Part of a small language model's weights.
Size: width 384, 6 heads of 64, vocabulary 32768, 44.3M parameters.
Architecture: RMSNorm before each block, rotary positions, no biases in attention or MLP, untied embeddings, capped logits.
Training: a variant of Adam for these matrices, 320M tokens, 9757 steps.
MLP neurons of a small language model. Each row is named by its layer, matrix (gate and up: input weights) and neuron, and shows model dimensions 304-367. Each number is 50 + 15 x the weight over its row's rms, rounded and kept within 0 to 99. A neuron's up and down rows have the sign that makes its largest values positive.
After each neuron's rows, "fires on" lists the tokens most often at its 100 highest values on Wikipedia text that the model never trained on.

L5.gate194:66 52 53 45 46 52 48 54 53 66 34 63 71 51 38 48 54 69 30 49 40 33 60 70 42 75 55 42 59 38 63 47 35 70 37 65 63 69 79 45 50 30 28 44 33 39 58 49 50 76 57 38 70 36 65 57 48 43 39 56 50 39 45 49
L5.up194:43 31 50 55 49 44 66 42 45 82 45 26 46 18 73 44 52 66 50 61 80 38 40 62 57 50 52 59 45 67 16 55 33 69 30 52 29 86 73 56 31 48 59 53 74 40 63 61 35 61 52 28 46 58 65 30 80 33 69 62 57 63 54 37
fires on: " &", " and", ".S"

L8.gate399:67 63 49 49 43 84 39 47 57 33 41 41 35 62 62 67 65 75 40 78 44 48 56 26 42 31 13 55 46 39 58 66 33 57 44 56 35 59 46 27 62 64 44 46 44 43 29 44 46 38 32 26 57 59 30 60 59 60 60 59 39 58 49 63
L8.up399:74 47 35 58 65 48 74 48 53 53 71 63 45 27 72 53 54 58 46 12 36 73 28 36 56 36 52 38 40 60 36 32 52 49 17 52 58 45 23 78 51 43 65 16 38 36 39 35 42 58 44 36 50 50 45 38 47 27 49 28 41 70 32 60
fires on: ",", " and", " ("

L8.gate723:47 66 55 83 50 38 48 64 55 51 27 44 77 27 44 38 64 42 64 42 46 52 74 91 58 51 77 65 32 57 53 62 45 44 46 56 56 23 72 40 52 50 50 56 44 36 63 32 30 76 46 60 44 52 52 45 35 52 56 44 30 43 29 68
L8.up723:29 44 18 28 61 33 45 67 54 39 45 46 29 63 15 51 41 32 57 40 34 44 45 52 51 54 67 55 55 46 35 41 54 51 76 76 39 76 53 52 44 40 47 47 37 70 50 45 58 37 67 53 21 71 47 38 35 66 20 72 49 30 19 46
fires on: " as", " now", "°"

L5.gate537:78 60 64 53 26 55 57 49 69 44 40 54 77 47 37 64 43 45 61 62 46 56 63 67 41 66 24 58 63 48 45 60 31 49 58 46 45 58 02 58 79 29 45 42 76 26 31 51 51 48 55 59 56 40 19 50 55 60 77 32 48 42 40 31
L5.up537:53 21 36 44 39 38 59 34 64 60 63 61 36 35 85 04 25 55 56 88 46 51 54 54 46 60 48 25 47 51 18 33 83 43 38 58 38 42 47 38 65 58 56 57 60 58 16 53 34 63 80 64 66 73 45 53 40 34 70 50 47 60 64 57
fires on: " to", " into", " over", " back", " from", " an"

L10.gate168:53 58 32 64 42 60 33 75 48 32 54 33 60 79 67 52 38 56 76 72 45 85 40 75 53 27 45 56 63 35 73 54 77 30 40 40 47 44 54 55 50 47 64 43 30 52 39 27 57 83 50 39 46 50 45 63 20 55 21 81 49 20 29 34
L10.up168:74 31 54 52 57 33 65 44 51 42 63 38 64 48 46 64 29 35 57 71 49 53 33 41 41 52 51 80 50 57 73 30 51 67 44 46 23 42 75 70 59 50 29 62 51 60 52 44 34 45 32 26 19 26 53 57 57 75 21 52 55 46 50 23
fires on: "0", " ", "9", "–", "1"

L5.gate564:69 37 35 50 48 52 49 41 44 39 35 59 66 10 34 64 34 62 67 52 42 52 51 73 52 35 50 51 54 40 55 33 56 42 35 51 57 38 18 45 45 45 47 68 69 55 50 72 55 50 71 49 39 58 22 41 72 50 68 38 53 54 56 10
L5.up564:42 65 66 61 41 48 49 55 32 56 45 66 31 32 49 24 55 57 47 55 50 38 30 50 58 51 32 71 48 56 14 50 70 68 37 48 45 60 47 74 68 51 45 59 45 36 21 46 50 56 57 39 44 65 25 32 50 76 73 45 68 52 58 56
fires on: " to", " under", " remained", " into", " off", " over"

L10.gate335:69 60 33 38 46 33 54 32 63 26 00 36 62 31 50 47 57 38 65 61 19 74 41 33 66 59 76 21 59 42 45 57 64 35 62 11 19 74 29 56 55 15 51 45 67 46 49 68 53 54 21 25 47 22 32 66 57 46 45 46 38 28 11 54
L10.up335:56 39 14 45 32 46 49 64 57 26 59 60 46 41 25 38 62 59 41 40 22 38 26 46 27 74 50 59 85 60 51 30 50 14 62 33 30 60 36 27 48 66 49 50 44 26 33 50 60 31 71 43 35 55 58 49 58 51 29 46 56 39 34 61
fires on: " –", " |", " S", " -", "-"

L9.gate546:37 64 55 32 70 38 72 41 36 64 58 44 51 39 22 60 57 40 24 57 47 44 34 67 41 32 53 47 34 66 19 58 60 39 68 38 94 61 38 32 67 32 58 72 61 47 70 53 51 23 07 65 54 41 50 50 46 47 48 46 47 22 21 60
L9.up546:40 29 49 48 61 41 36 58 59 53 50 48 32 68 19 46 73 53 59 39 73 20 14 67 70 29 78 39 33 72 62 82 30 69 67 76 53 59 46 38 75 48 24 59 59 52 45 63 58 30 33 52 47 48 29 33 17 65 43 78 49 34 38 67
fires on: " a", " no", "2", " an", "3", " as"

L8.gate531:58 55 50 64 68 48 48 51 38 55 38 66 44 50 73 48 33 32 55 47 55 56 67 38 56 42 44 55 38 64 51 50 67 50 56 40 89 59 36 73 37 27 46 58 78 19 61 44 43 61 29 38 63 64 42 51 68 65 39 49 42 35 66 43
L8.up531:39 62 52 46 40 36 31 67 37 31 49 49 15 55 39 51 35 59 60 58 73 60 22 24 67 80 39 88 42 57 53 45 51 52 41 39 48 62 53 78 29 55 61 43 62 50 67 50 37 42 37 69 56 30 60 34 37 52 38 71 25 62 40 58
fires on: "2", "1", " for"

L9.gate430:42 41 40 78 46 40 56 51 46 59 49 65 38 52 44 62 78 39 38 50 28 64 42 49 20 54 39 72 61 09 43 27 39 48 44 43 42 47 54 70 41 30 59 36 52 23 74 54 44 55 44 73 84 47 32 57 58 61 51 57 33 46 41 54
L9.up430:68 55 45 56 52 46 54 49 47 40 54 47 76 55 56 33 24 44 45 67 51 64 47 29 47 98 30 47 53 40 59 47 58 51 45 33 62 62 34 59 66 47 41 40 58 34 56 64 35 42 42 37 46 77 54 53 38 48 59 83 76 26 40 62
fires on: "1", "2", ":", "-", " |", " "

L8.gate326:56 65 52 19 52 63 42 28 59 34 62 52 54 50 51 62 48 54 50 76 68 56 57 18 39 27 17 36 87 50 40 47 55 31 50 28 21 38 33 38 19 54 46 75 54 36 41 49 39 44 48 55 37 67 66 41 69 42 51 76 27 44 35 51
L8.up326:69 49 75 30 47 56 63 50 29 48 53 74 37 79 59 73 42 62 41 46 54 79 40 59 22 38 42 62 59 49 47 38 40 61 49 65 63 67 49 51 45 69 45 64 48 15 39 62 45 61 55 27 48 53 72 74 76 42 40 57 29 25 81 26
fires on: ",", " to", " and", " "

L10.gate525:36 37 53 49 57 32 77 41 69 32 35 51 59 79 75 67 34 27 20 43 44 58 52 30 57 59 35 50 54 53 58 44 57 35 38 35 61 69 51 54 40 48 42 31 38 45 51 53 52 54 41 38 43 52 75 42 68 42 50 45 32 50 35 60
L10.up525:59 54 47 38 60 25 68 47 36 73 45 21 77 38 58 37 56 63 44 64 63 26 52 56 37 40 76 47 19 53 45 40 63 51 31 53 76 35 55 36 44 37 49 65 47 62 30 50 64 52 48 27 40 35 45 65 68 43 44 34 44 64 30 70
fires on: "2", "0"

L8.gate559:60 48 61 43 59 35 60 56 62 50 48 46 54 65 33 34 72 63 32 47 38 42 45 59 64 28 27 38 54 21 51 45 67 49 40 38 31 66 62 71 58 44 61 33 30 34 72 42 69 24 50 64 43 55 52 46 64 65 59 51 21 54 32 55
L8.up559:47 39 43 40 40 61 46 56 61 67 43 35 67 30 52 35 43 61 59 60 50 89 36 40 43 70 26 59 46 37 76 50 55 35 38 59 35 19 45 56 62 42 64 10 28 37 48 60 62 57 49 40 50 70 29 40 40 35 40 39 33 42 38 62
fires on: " ", "1", " in"

L8.gate592:49 62 49 41 58 56 02 58 70 44 37 48 31 35 66 94 73 50 16 48 53 61 52 64 82 25 46 48 26 50 49 34 40 34 35 35 64 41 57 27 47 38 21 58 46 74 53 23 67 54 55 31 67 81 57 59 85 58 19 56 52 33 66 31
L8.up592:45 61 30 60 60 43 53 34 64 54 58 52 58 44 72 73 33 68 59 33 56 59 28 45 83 45 47 51 52 58 30 53 53 57 54 44 55 36 29 36 48 25 40 41 44 16 52 37 62 38 21 65 68 52 42 59 67 27 46 14 59 61 36 47
fires on: ".", ",", "1", " o"

L9.gate736:67 60 57 54 82 38 60 66 50 07 29 67 64 48 54 51 38 53 58 27 42 63 41 55 75 38 58 69 35 43 30 63 45 56 48 34 55 43 57 50 36 55 37 56 78 60 23 60 53 60 52 29 65 32 47 40 46 44 34 34 26 14 37 48
L9.up736:55 48 52 47 47 34 61 38 32 74 43 70 66 51 59 47 33 68 76 39 36 33 42 46 55 49 58 31 66 46 63 63 53 36 39 59 20 67 57 64 52 28 32 53 78 52 68 68 43 46 31 51 28 30 71 56 56 36 66 37 56 30 64 29
fires on: ".", " ", ",", " of"

L5.gate723:52 55 49 27 50 56 34 44 46 54 38 63 51 34 65 60 32 37 44 26 57 84 53 33 59 27 17 33 42 51 48 50 33 40 55 28 45 56 23 19 10 13 48 67 76 51 32 63 36 72 63 23 36 64 49 53 49 81 68 57 61 40 33 32
L5.up723:70 33 52 29 52 78 49 35 54 65 18 64 59 36 54 57 64 44 48 29 80 69 54 53 64 45 55 47 34 41 41 56 15 49 46 26 37 34 36 18 28 44 70 63 64 49 24 62 33 67 51 66 87 51 54 25 42 42 42 35 72 52 54 56
fires on: " in", ",", " on", " by", " at"

L8.gate282:46 55 53 48 60 56 54 50 73 65 60 30 33 42 66 81 35 56 47 51 30 86 71 35 34 50 55 52 41 32 63 73 64 49 58 57 63 61 37 44 54 60 32 32 34 62 18 47 46 57 33 42 39 54 75 52 56 62 40 58 55 59 42 30
L8.up282:44 23 22 60 45 74 61 60 37 54 42 76 49 31 47 25 32 47 75 23 60 46 60 56 39 54 35 24 34 46 22 45 71 37 37 64 83 65 58 46 45 46 59 32 77 73 41 35 46 44 52 77 64 37 70 63 39 44 57 40 51 55 69 48
fires on: "1", "8", "0", "2", "7", "5"

L10.gate458:44 68 55 51 45 54 42 51 51 22 44 39 39 65 41 30 62 28 37 28 46 57 58 47 38 42 48 41 64 83 64 41 48 30 63 55 74 56 44 60 70 55 65 51 36 47 74 51 62 45 59 75 76 77 45 37 54 43 62 63 78 53 45 56
L10.up458:44 28 19 38 68 60 56 14 24 64 65 33 49 49 46 54 48 48 43 42 73 50 69 57 50 61 40 72 47 65 59 38 44 54 39 69 42 40 58 52 61 68 50 43 59 45 74 71 43 58 57 46 69 51 51 29 37 53 46 54 42 45 40 34
fires on: " ", "0", "1", "9", "2"

L7.gate295:41 72 56 67 15 41 29 44 55 40 69 63 61 52 66 84 28 61 72 19 63 68 59 55 42 27 59 68 54 59 35 52 46 57 55 71 66 24 77 41 58 44 47 61 45 38 29 40 40 51 74 42 59 62 35 49 54 63 41 65 35 53 55 28
L7.up295:46 60 28 39 84 60 62 77 51 65 51 43 66 48 45 54 65 61 38 56 25 58 66 55 43 53 36 69 72 52 38 62 34 37 56 49 75 42 63 56 38 51 77 30 58 57 55 35 57 20 54 35 48 45 55 56 57 70 24 41 50 66 50 44
fires on: " and", "–", " to", " or", "1"

L10.gate711:58 49 52 62 60 47 37 54 74 43 21 51 62 51 39 39 47 58 60 47 37 63 76 48 71 66 47 28 57 46 59 83 26 47 41 38 48 34 60 63 43 30 44 53 62 46 67 47 60 45 58 33 45 47 42 39 57 57 59 35 62 43 59 72
L10.up711:50 21 40 27 63 66 48 40 33 88 43 51 71 46 59 66 28 20 61 46 39 50 54 54 41 38 60 40 43 38 68 80 48 45 46 24 77 10 47 62 50 32 57 44 80 39 51 44 61 33 32 33 51 37 31 80 57 64 53 55 59 48 32 55
fires on: ".", "-", "\n"

L10.gate412:53 63 32 43 26 57 49 47 39 82 52 40 33 26 40 22 32 76 40 41 83 39 38 66 34 47 30 29 44 39 76 40 34 53 56 57 31 64 63 45 16 55 50 55 95 63 41 71 53 31 57 30 65 74 33 56 48 31 35 72 68 71 36 68
L10.up412:57 36 44 76 42 41 66 33 37 54 31 65 34 53 56 68 79 68 75 29 25 48 46 40 77 71 18 79 61 61 63 50 59 53 65 48 27 08 61 35 51 27 45 47 33 43 58 46 53 68 36 59 42 42 53 66 61 40 41 41 61 64 36 62
fires on: " ", "1", "2", "–", "0", "."

L7.gate382:37 70 52 42 55 59 49 40 27 45 60 55 54 37 49 38 23 36 44 31 58 52 58 35 55 60 46 53 60 52 38 11 35 43 48 33 45 40 75 45 33 56 31 74 73 36 24 29 25 54 47 39 43 60 34 57 44 60 39 88 38 31 43 41
L7.up382:71 55 39 34 50 60 39 34 33 53 12 62 23 41 46 50 41 59 44 38 29 51 45 65 56 58 67 53 63 51 55 54 24 45 42 77 52 82 50 35 45 52 55 53 43 51 73 51 51 48 56 49 37 42 73 47 54 68 33 19 47 48 46 15
fires on: ",", " and"

L8.gate453:69 29 51 32 46 88 52 47 40 61 50 85 52 76 35 45 60 69 38 68 17 54 36 36 72 45 51 64 41 35 47 52 52 62 57 16 49 84 33 46 47 33 48 56 49 54 54 41 34 27 39 76 30 26 46 54 39 31 58 41 27 39 44 78
L8.up453:46 54 65 51 23 60 74 58 47 52 16 14 55 61 65 38 40 43 65 38 31 43 76 52 32 66 42 58 65 20 56 43 57 64 52 42 43 35 34 38 52 19 82 00 44 39 59 63 72 51 61 60 74 51 55 50 30 49 78 34 53 44 34 34
fires on: " |", " ", " |\n", " (", ";", " ."

L2.gate379:40 48 22 52 65 21 63 31 60 50 23 66 59 42 85 32 52 55 68 56 39 84 93 38 26 58 57 44 45 36 74 41 47 51 33 63 42 53 58 63 36 51 63 53 56 45 71 40 46 71 38 25 43 76 20 58 22 64 54 60 50 42 70 66
L2.up379:34 58 28 27 44 54 52 44 45 69 36 64 63 53 37 62 47 38 51 35 50 31 55 53 71 25 32 44 49 44 74 45 48 41 43 47 27 43 28 47 24 25 64 68 58 39 60 77 68 32 52 18 24 65 56 56 42 52 44 76 62 61 58 60
fires on: "-", " over"

L10.gate659:36 42 59 56 57 50 44 46 59 49 40 81 40 69 30 31 62 43 45 65 44 62 66 66 60 52 31 38 49 50 72 54 45 64 43 45 71 60 57 46 28 23 68 33 28 45 34 43 51 54 62 55 40 30 30 69 43 67 38 39 11 52 32 44
L10.up659:50 19 34 27 60 44 55 54 56 43 60 36 48 40 41 38 20 45 83 26 61 50 85 71 53 39 25 69 62 37 68 39 91 41 43 59 55 27 47 45 29 31 29 61 37 42 36 50 43 72 39 38 58 63 14 63 58 38 58 40 29 65 32 53
fires on: " ", " |", ",", " $"

L5.gate449:49 78 55 61 55 48 35 28 61 48 41 33 42 82 64 48 39 24 27 42 50 62 47 28 41 43 30 29 60 44 31 26 55 39 39 46 54 40 36 30 39 45 34 65 54 26 62 57 28 45 71 65 53 66 66 61 83 62 39 75 30 40 66 60
L5.up449:40 80 31 45 57 85 48 28 26 40 45 39 47 42 39 53 28 60 45 48 69 41 46 40 62 55 28 45 36 77 47 43 59 46 50 27 37 43 60 69 60 43 43 44 31 45 61 66 23 46 46 48 43 52 48 49 49 50 48 51 57 61 47 48
fires on: ",", "2", " ", ".", "1", "-"

L8.gate748:52 46 71 45 48 26 44 45 66 60 17 41 39 36 25 80 27 26 72 54 42 70 40 51 57 55 31 47 27 49 26 58 61 39 83 41 69 43 57 58 63 18 16 38 58 40 55 65 41 55 52 52 56 72 42 48 17 56 67 36 42 49 62 63
L8.up748:63 38 42 48 65 43 55 35 43 25 69 44 69 64 50 46 28 83 36 53 43 38 49 49 57 58 49 62 62 70 35 50 60 42 47 55 66 25 57 50 52 72 47 48 40 62 22 29 38 32 55 52 42 62 59 42 85 44 44 65 55 68 70 22
fires on: " father", ",", " mother", " and", "*", " brother"

L2.gate193:46 62 30 47 59 50 20 17 41 46 70 51 68 34 49 56 27 47 48 37 48 53 53 22 35 46 54 32 54 48 63 60 44 39 77 41 52 52 49 56 40 53 27 50 54 41 41 72 48 21 81 24 38 47 23 42 76 45 42 39 64 48 47 48
L2.up193:40 40 49 53 55 42 76 49 44 39 35 70 39 56 74 17 51 67 50 46 50 60 61 43 31 58 57 60 79 33 68 08 68 78 28 50 26 39 45 12 35 42 01 42 63 68 56 67 42 57 54 47 41 52 84 62 55 41 46 22 29 43 48 38
fires on: "."

L2.gate162:54 56 14 59 36 41 45 38 49 36 49 39 35 42 51 71 32 68 41 62 68 36 50 67 29 40 58 41 59 36 46 37 32 35 60 35 37 50 27 46 53 44 49 49 67 53 43 61 38 40 67 33 41 52 47 75 45 33 38 80 59 53 63 40
L2.up162:44 29 48 71 54 47 38 65 61 40 27 46 46 52 73 59 63 64 45 30 65 71 16 76 75 46 83 42 69 58 72 39 77 69 62 33 22 37 71 44 49 24 54 34 59 64 43 64 35 44 81 68 30 33 77 32 25 45 47 51 70 53 52 75
fires on: ".", ".\n\n", ")."

L8.gate423:41 56 99 30 56 34 58 50 48 22 48 45 51 37 45 49 47 53 43 38 60 65 71 57 57 38 70 40 52 23 61 34 72 22 72 49 34 51 40 40 36 50 43 47 40 40 67 34 46 43 28 31 39 33 30 62 68 50 50 54 64 48 40 73
L8.up423:54 40 97 41 65 47 53 52 56 09 35 38 43 41 51 46 41 56 48 34 66 59 60 50 35 42 74 39 70 32 49 41 76 27 68 45 47 52 36 35 42 43 34 63 50 37 60 50 63 38 51 31 46 36 31 66 70 49 55 50 71 38 30 58
fires on: ".\n\n", ".", ").\n\n"

L9.gate179:66 40 46 43 43 47 67 70 75 29 57 39 42 37 73 50 55 34 33 55 45 87 25 53 56 67 56 65 46 48 28 54 40 26 64 56 45 57 40 50 47 33 26 33 48 48 48 31 51 86 60 35 71 54 43 85 38 54 32 40 31 46 30 22
L9.up179:65 15 42 44 30 32 60 52 40 56 52 45 25 47 33 62 71 40 51 50 34 74 21 62 77 39 67 61 54 60 50 67 51 56 26 48 49 49 58 42 61 71 40 46 50 62 76 50 38 43 37 49 48 61 49 66 56 43 26 48 52 65 56 31
fires on: "0", " of", " (", "9", " several", " few"

L2.gate666:56 48 84 59 40 42 29 38 36 52 37 53 37 14 79 56 67 92 46 43 38 61 34 54 23 53 66 41 55 15 73 33 50 24 43 28 34 45 54 48 63 02 34 69 49 49 38 44 43 77 60 26 45 33 38 59 41 67 48 35 72 28 28 80
L2.up666:49 45 29 57 53 37 85 60 68 47 44 49 63 57 60 38 38 39 40 29 57 34 67 75 70 46 64 30 55 23 78 60 37 55 53 61 58 62 45 72 48 64 47 63 37 50 62 62 43 54 39 41 65 68 47 67 48 49 38 65 43 26 53 43
fires on: "0", "B", "==\n\n"

L10.gate283:74 23 50 48 64 25 39 47 70 37 48 19 23 49 13 55 44 47 83 41 33 69 37 21 39 59 59 49 61 47 45 50 56 40 39 49 42 66 39 61 48 02 49 53 44 57 39 35 53 70 50 17 62 36 38 45 49 42 54 58 44 24 64 38
L10.up283:63 39 27 41 48 63 54 28 60 51 36 55 28 66 25 56 17 45 56 68 24 50 39 44 52 44 61 62 67 56 37 44 51 54 40 37 34 45 58 54 59 45 48 40 50 75 50 22 24 44 40 69 60 84 62 43 61 44 58 71 34 43 61 47
fires on: " who", ",", " and", " had", " having"

L9.gate303:71 65 50 61 59 38 48 43 53 42 79 51 56 34 56 63 42 71 50 47 38 74 78 49 36 72 40 26 69 39 52 70 36 37 29 67 61 43 60 57 46 74 50 63 35 38 32 35 19 60 30 41 51 51 22 37 50 61 56 73 65 42 39 40
L9.up303:76 26 53 23 70 51 61 48 30 38 47 51 57 38 56 70 16 56 41 44 40 51 49 34 30 24 63 55 58 62 55 39 88 53 38 23 55 32 50 64 52 42 56 55 87 36 50 45 21 66 39 53 44 43 35 63 55 51 66 76 50 50 37 56
fires on: ".", ",", "\n", ")\n"

L7.gate535:57 34 48 43 43 81 34 51 70 17 61 68 39 36 63 49 55 38 60 53 73 47 67 13 21 44 57 48 35 55 66 52 48 49 57 58 56 77 60 34 73 46 49 47 63 68 47 73 64 61 53 49 34 39 62 50 77 49 37 54 43 57 52 54
L7.up535:31 35 48 44 52 39 36 47 44 40 50 40 66 75 52 25 56 40 53 23 52 26 59 52 43 55 27 34 02 63 59 23 38 52 67 36 72 23 63 44 54 58 27 51 76 63 63 39 62 45 54 37 75 52 84 45 32 64 24 64 39 28 84 72
fires on: " of", "1", "0", " with", " "

L5.gate302:51 67 34 56 50 17 31 49 56 60 28 87 88 45 44 47 33 67 42 42 27 61 40 47 48 65 45 44 47 37 54 60 43 51 59 32 50 64 53 40 67 33 35 52 54 46 65 67 39 32 37 48 35 43 68 35 69 43 35 53 64 36 60 62
L5.up302:48 70 59 60 59 79 57 41 64 68 50 60 57 51 38 45 58 70 39 38 33 83 69 35 30 25 55 73 49 46 46 58 75 38 40 36 42 16 43 42 56 60 60 32 40 45 50 39 34 70 19 57 44 33 36 66 44 67 88 31 69 60 51 68
fires on: "%", ".", " also", " for", " during", " in"

L7.gate305:77 35 70 61 42 53 33 45 76 46 59 47 38 59 26 52 53 43 37 35 70 43 68 64 46 59 46 61 72 34 75 56 45 30 58 33 30 34 55 44 36 41 30 70 35 45 50 43 46 66 28 18 49 45 45 49 59 41 37 59 51 65 36 28
L7.up305:60 31 26 43 42 57 78 37 61 51 40 19 73 65 56 53 65 58 84 83 41 76 50 59 41 73 64 44 45 67 51 79 46 80 22 39 31 50 67 50 35 46 72 56 50 57 57 42 45 63 49 40 54 62 63 34 45 19 33 51 44 56 50 21
fires on: ".", ".S", " |", ":", "–"

L7.gate724:50 66 47 54 56 59 52 53 68 42 37 22 33 66 61 37 69 47 29 14 37 81 54 66 20 27 34 23 41 39 36 24 50 41 45 47 75 40 42 75 44 30 47 76 72 38 54 45 59 37 67 47 43 56 70 49 74 39 27 56 43 40 37 43
L7.up724:43 47 57 37 44 46 30 41 49 39 28 58 47 46 38 45 36 67 50 57 62 75 55 41 49 41 24 28 42 48 52 43 51 29 73 25 55 58 63 23 62 41 71 76 46 56 42 33 60 71 32 70 62 56 20 46 42 66 53 78 62 58 86 35
fires on: ",", "."

L7.gate714:57 54 32 28 63 39 86 44 35 79 53 60 22 72 27 39 50 51 83 45 36 74 53 65 73 46 40 32 22 51 29 75 48 36 60 58 25 34 50 56 45 19 28 41 64 54 43 28 31 58 46 70 59 52 35 43 31 46 48 19 52 42 45 56
L7.up714:43 26 59 17 55 63 70 39 44 36 54 38 38 41 48 70 44 52 43 78 61 38 48 49 50 41 35 48 41 60 46 56 59 68 58 61 36 45 45 75 56 59 41 50 80 73 54 21 59 51 47 50 16 53 40 29 39 54 56 62 59 65 99 40
fires on: ",", "-", " the", " ", " \"", " and"

L8.gate725:36 52 64 49 38 45 56 39 60 43 56 40 68 43 41 37 30 49 39 36 53 41 52 52 72 53 63 54 32 25 34 50 34 28 62 73 39 52 38 69 48 46 49 32 39 43 39 47 57 66 45 41 44 45 50 46 58 28 39 21 49 45 35 54
L8.up725:35 58 46 63 60 35 66 33 66 28 58 34 99 22 36 56 26 49 39 44 61 33 70 56 64 34 44 36 48 24 20 40 73 54 35 59 43 49 63 32 61 36 46 43 60 45 49 43 70 39 25 44 49 28 40 40 48 30 30 58 48 75 31 81
fires on: "0"

L2.gate415:60 67 43 35 59 37 63 42 64 41 21 32 70 34 52 38 23 14 56 58 60 50 82 62 42 42 66 40 34 22 18 47 43 44 42 38 52 77 45 55 73 45 51 55 41 32 64 53 61 51 56 46 54 35 58 84 48 50 46 55 14 64 37 54
L2.up415:46 42 43 84 48 61 71 42 60 71 51 58 58 22 46 56 60 58 69 43 28 67 51 59 63 56 29 43 60 31 05 46 49 18 60 37 37 57 56 61 59 49 41 69 50 25 42 45 54 17 67 40 65 37 40 58 29 51 61 52 31 40 45 47
fires on: " until", ":", " since", " to", " Before"

L9.gate100:43 57 46 41 34 48 44 56 66 22 62 62 38 27 54 39 44 34 36 42 82 62 42 62 28 43 70 43 58 55 34 52 48 19 50 25 38 76 48 60 63 39 51 44 34 40 44 60 40 47 35 48 30 47 37 65 38 52 41 71 50 14 25 58
L9.up100:68 32 44 41 38 66 76 96 71 47 44 35 61 41 49 34 67 49 45 31 48 48 49 65 56 57 54 44 45 53 58 62 28 39 48 51 49 77 17 54 53 66 87 82 70 52 75 46 60 60 58 66 53 65 53 58 21 62 57 61 44 29 46 31
fires on: "9", "1", "'", "7", " (", "0"

L8.gate257:49 59 48 63 53 41 66 38 50 50 50 36 71 50 57 65 30 44 37 53 61 60 45 42 62 28 31 34 64 46 49 34 47 43 50 46 40 35 40 28 33 49 34 51 40 52 48 37 30 47 65 45 51 50 63 43 72 63 47 73 73 46 33 44
L8.up257:53 33 49 54 85 45 32 59 46 54 44 44 54 60 29 31 55 72 58 50 55 51 31 41 60 54 56 58 19 60 47 53 55 53 41 70 56 34 70 28 24 35 66 38 30 55 66 62 48 70 45 28 43 48 42 51 62 40 30 34 49 30 56 28
fires on: ",", " and", " India"

L8.gate464:64 46 78 28 50 25 58 56 47 34 43 51 54 40 34 31 36 28 38 12 69 45 65 53 37 34 58 23 77 26 56 43 62 45 53 66 53 67 31 41 23 39 31 35 35 45 59 47 62 41 58 38 54 54 31 68 35 42 56 36 74 43 47 74
L8.up464:43 45 80 36 62 34 41 52 57 38 30 38 56 47 34 45 38 57 45 31 62 56 61 48 51 44 70 31 74 32 72 42 67 35 56 55 35 54 39 39 34 55 55 52 46 31 51 53 36 42 30 37 44 25 48 76 56 54 49 56 78 53 38 71
fires on: ".\n\n", ").\n\n", "\n\n"

L10.gate12:58 42 24 18 80 45 45 30 65 67 24 31 50 53 56 55 57 26 68 41 38 43 57 27 32 54 57 64 53 44 47 72 43 51 52 33 49 59 45 55 50 75 28 37 16 40 65 40 65 48 56 49 30 33 69 49 74 38 46 56 72 48 39 26
L10.up12:48 64 39 63 34 56 57 55 53 74 63 57 44 56 08 23 67 78 48 40 50 28 32 21 59 37 51 15 59 27 80 19 45 30 49 66 35 33 52 22 32 33 55 55 38 54 36 55 51 57 59 18 74 78 51 48 42 75 34 44 27 57 65 44
fires on: " |", " –", " h", "-p"